{"hidden_act": "swiglu", "rope_fraction": 1.0, "qk_norm": true, "bias": "none", "init_std_qkv": 0.0266, "init_std_up": 0.0266, "init_std_down": 0.00304, "beta1": 0.93, "lr_head": 0.00339, "decay_shape": "sqrt", "batch_tokens": [16384, 32768]}
MLP neurons of a small language model. Each row is named by its layer, matrix (gate and up: input weights; down: output weights) and neuron, and shows model dimensions 176-239. Each number is 50 + 10 x the weight over its row's rms, rounded and kept within 0 to 99. A neuron's up and down rows have the sign that makes its largest values positive.
Before each neuron's rows is what it responds to, as a language model described it from the Wikipedia text at the highest values.

Abstract or general head nouns right after a determiner or possessive, usually followed by of, such as the section, its focus, this method.
L4.gate623:61 48 59 40 42 59 52 36 39 44 29 51 43 51 51 53 42 65 70 53 54 59 56 41 46 51 47 47 34 45 46 51 42 29 53 43 54 39 51 52 35 48 49 43 51 49 42 61 44 46 54 51 64 55 43 38 43 47 51 43 45 49 65 48
L4.up623:61 58 60 45 41 59 57 40 33 52 57 44 42 62 52 54 32 50 47 43 35 36 50 43 54 41 45 59 54 39 49 45 49 30 51 47 32 36 55 55 45 55 57 35 49 39 55 37 55 43 44 52 54 59 39 52 63 56 40 48 43 46 48 51
L4.down623:56 48 38 51 52 32 60 55 39 62 46 51 65 45 65 44 45 54 42 69 57 56 48 63 43 55 46 38 48 53 45 54 53 50 52 67 58 50 45 51 45 44 42 39 61 42 22 71 44 60 50 55 51 70 61 24 46 39 50 57 49 46 41 61

Final token or piece of a noun that ends a noun phrase, often after a modifier and before of or punctuation, e.g. family history, empty weight, staff.
L10.gate48:63 47 65 50 52 59 51 55 43 58 37 45 49 50 35 46 62 59 44 40 31 62 37 49 50 59 38 36 58 56 46 50 32 34 54 40 40 67 49 58 41 54 51 61 64 42 66 36 48 56 64 43 66 43 39 55 48 53 53 36 62 53 37 47
L10.up48:33 59 47 44 50 53 64 40 43 51 33 63 52 57 47 62 40 43 65 59 43 55 45 48 47 72 45 55 48 39 68 39 40 31 40 35 46 53 44 46 38 47 55 41 52 54 58 38 55 56 53 49 54 55 47 47 56 22 41 43 44 59 62 62
L10.down48:48 39 45 69 56 36 63 44 42 39 52 42 52 66 49 44 28 45 53 58 40 58 41 46 47 25 55 47 42 47 45 36 66 53 46 63 55 39 71 57 38 45 27 31 52 47 54 73 50 57 44 58 51 65 58 45 36 39 52 43 46 40 59 48

Main verbs or their final word piece right after a subject, especially speech verbs (stated, said, told) and transitive actions (lost, cuts, tampering).
L10.gate332:50 61 41 62 54 56 76 65 70 51 46 66 42 43 49 53 32 54 47 44 50 38 61 51 39 53 52 53 40 54 53 57 59 65 56 56 56 37 59 72 61 38 53 57 35 41 61 42 68 55 59 41 65 27 35 51 53 48 29 50 43 37 52 60
L10.up332:49 41 36 49 56 35 62 43 36 44 45 56 67 69 63 56 45 63 43 58 56 49 52 55 37 41 52 47 36 34 45 46 48 57 61 63 44 52 39 54 45 43 61 45 48 61 51 67 38 26 52 59 61 50 41 63 46 43 55 37 51 52 40 43
L10.down332:47 44 51 52 54 44 46 61 50 42 54 50 44 60 47 53 54 65 54 69 48 43 50 49 48 37 52 43 62 26 60 38 68 55 74 43 54 54 37 53 42 33 46 67 46 42 67 45 39 65 60 56 45 50 55 41 31 54 60 48 41 41 39 50

Second pieces of year numbers after 19 or 18 (1987, 1877), plus period words like century, anniversary and Revolution in Cultural Revolution.
L4.gate182:46 39 43 53 45 44 46 47 51 61 61 49 41 65 52 43 69 41 59 48 46 57 47 44 61 70 44 56 51 42 50 53 42 56 45 48 49 46 49 46 43 39 33 40 44 55 58 44 65 46 44 46 71 42 38 60 58 49 65 48 40 48 53 52
L4.up182:64 51 38 42 59 52 36 47 49 42 43 24 48 42 41 46 64 48 65 64 48 43 62 43 49 64 61 68 48 43 49 75 42 24 58 55 51 59 62 54 51 43 49 52 41 51 46 35 71 51 44 55 50 41 50 54 49 46 40 43 54 50 54 51
L4.down182:41 52 46 55 42 59 65 50 41 53 51 56 48 64 64 48 31 41 61 41 42 50 55 60 52 62 39 39 47 58 30 35 59 62 53 60 47 39 21 39 48 58 50 45 58 48 49 57 48 45 56 64 67 64 42 43 55 42 62 54 55 44 59 68

Main verb or predicate word right after a subject, auxiliary, or "to" in narrative prose, e.g. went, suffered, increases, away, direct.
L4.gate15:36 37 53 37 41 61 67 43 60 59 36 51 37 60 55 49 53 67 56 51 37 48 38 48 59 55 50 64 53 47 41 49 48 50 53 53 63 53 32 49 60 34 56 72 34 55 60 43 37 49 49 54 39 29 46 48 41 58 55 51 59 40 48 50
L4.up15:58 55 43 53 64 69 61 51 46 62 43 57 53 61 50 35 56 58 49 34 59 40 45 34 53 67 59 42 47 51 51 49 47 45 66 39 38 46 51 70 36 51 68 44 53 40 38 35 36 33 56 46 50 43 39 37 45 57 51 46 42 56 53 31
L4.down15:51 51 63 57 48 41 51 59 56 57 53 47 34 40 36 55 55 70 46 65 49 40 49 66 66 53 53 57 58 51 36 47 64 66 50 58 53 58 44 45 50 43 31 59 54 57 67 48 45 48 57 50 51 43 49 41 31 57 55 60 47 47 44 50

Later digit chunks of multi-token numbers: year endings after 19/20/17, decimals, and measurements (19'89', 6.'63', 7.'04'92); sometimes a letter W.
L10.gate22:41 50 47 68 55 57 58 50 50 57 43 31 52 53 60 55 62 52 55 51 46 61 60 63 39 57 48 38 50 41 25 51 50 48 46 45 53 55 49 65 54 53 43 55 66 56 43 70 83 48 51 50 68 32 66 50 46 49 47 51 61 61 48 52
L10.up22:55 63 54 57 50 50 41 54 66 65 57 40 57 53 51 67 48 46 59 48 37 52 50 68 36 62 37 40 46 57 66 57 33 28 46 35 44 38 68 57 48 38 49 44 65 58 38 55 45 48 59 70 41 54 58 35 36 45 44 53 52 53 65 43
L10.down22:52 39 63 47 54 51 38 49 38 61 48 58 42 52 47 29 61 53 43 54 67 46 54 36 57 47 54 40 69 61 35 55 42 58 36 55 61 83 41 44 44 42 38 52 43 45 53 48 53 41 49 39 45 51 61 58 69 49 71 21 47 49 47 50

The second half of a four-digit year split after its century prefix (19, 20, 18), as in 19|74, 20|13, 18|73, across dates, tables and biographies.
L5.gate330:33 62 46 57 42 62 43 55 64 58 29 54 59 42 46 51 43 39 64 43 35 60 46 57 57 61 71 44 44 46 52 51 41 39 52 54 55 47 53 40 43 38 36 63 53 58 41 60 62 39 34 58 56 69 47 41 71 60 44 59 39 48 50 39
L5.up330:60 45 48 40 34 31 61 35 40 69 71 48 38 53 39 56 41 54 39 73 45 52 45 39 63 56 38 68 59 47 57 36 46 56 36 42 58 42 40 44 54 63 56 57 52 45 62 32 44 44 48 48 58 74 59 57 47 65 64 50 37 42 57 35
L5.down330:39 46 56 50 57 41 38 49 64 43 55 58 55 61 44 48 55 45 48 39 48 56 49 54 32 58 52 21 40 55 49 72 41 49 41 52 41 49 46 62 38 57 54 46 41 63 36 64 50 55 50 51 56 32 48 43 61 62 54 41 48 34 50 44

General abstract nouns right after a determiner or adjective, often followed by "of", such as idea, concept, amount, role, with some word-start pieces (mission-ary, attempt-ing).
L5.gate664:57 56 54 42 52 49 53 51 58 45 48 31 47 43 56 40 59 35 50 51 49 66 70 62 51 43 39 62 41 25 56 50 54 51 54 39 51 43 59 43 37 54 59 43 53 43 59 60 65 61 48 48 49 54 57 37 46 53 53 36 43 44 46 40
L5.up664:64 39 53 47 60 48 63 36 53 50 48 53 42 69 43 50 49 52 45 50 46 46 54 48 73 46 36 50 48 35 57 55 45 56 37 42 47 37 35 48 53 47 60 40 43 44 52 40 59 59 64 69 55 41 47 59 54 44 46 22 54 42 55 41
L5.down664:40 44 68 63 50 23 59 58 23 43 55 65 47 46 52 44 54 59 64 71 55 46 41 51 43 43 38 24 54 43 43 53 57 45 54 57 37 56 60 55 49 36 37 32 66 49 39 55 57 68 46 60 52 67 54 49 54 56 49 65 27 43 29 63

Main verbs right after a subject or auxiliary that open a movement or change clause, usually followed by a preposition, such as went, came, started, fell, working.
L5.gate544:36 56 53 31 56 46 60 34 66 69 54 65 37 50 58 53 49 71 44 50 57 49 42 54 52 59 61 53 57 71 50 51 49 55 42 57 48 49 51 61 47 34 42 52 63 55 49 51 59 42 56 52 62 58 58 41 59 51 40 64 54 44 57 48
L5.up544:37 38 54 65 48 61 56 69 44 49 52 50 43 67 53 51 44 41 44 68 51 66 71 67 56 63 42 56 60 42 42 28 36 36 60 56 38 55 44 56 60 35 41 41 59 39 49 46 78 39 67 41 56 34 44 57 44 47 37 66 74 46 27 64
L5.down544:31 44 42 35 61 67 48 30 47 56 65 59 56 41 45 45 49 65 64 49 39 48 53 56 25 42 50 47 58 61 54 57 71 45 35 52 50 44 20 58 42 60 26 34 60 57 61 50 59 48 29 53 57 73 54 31 58 42 35 44 52 51 50 52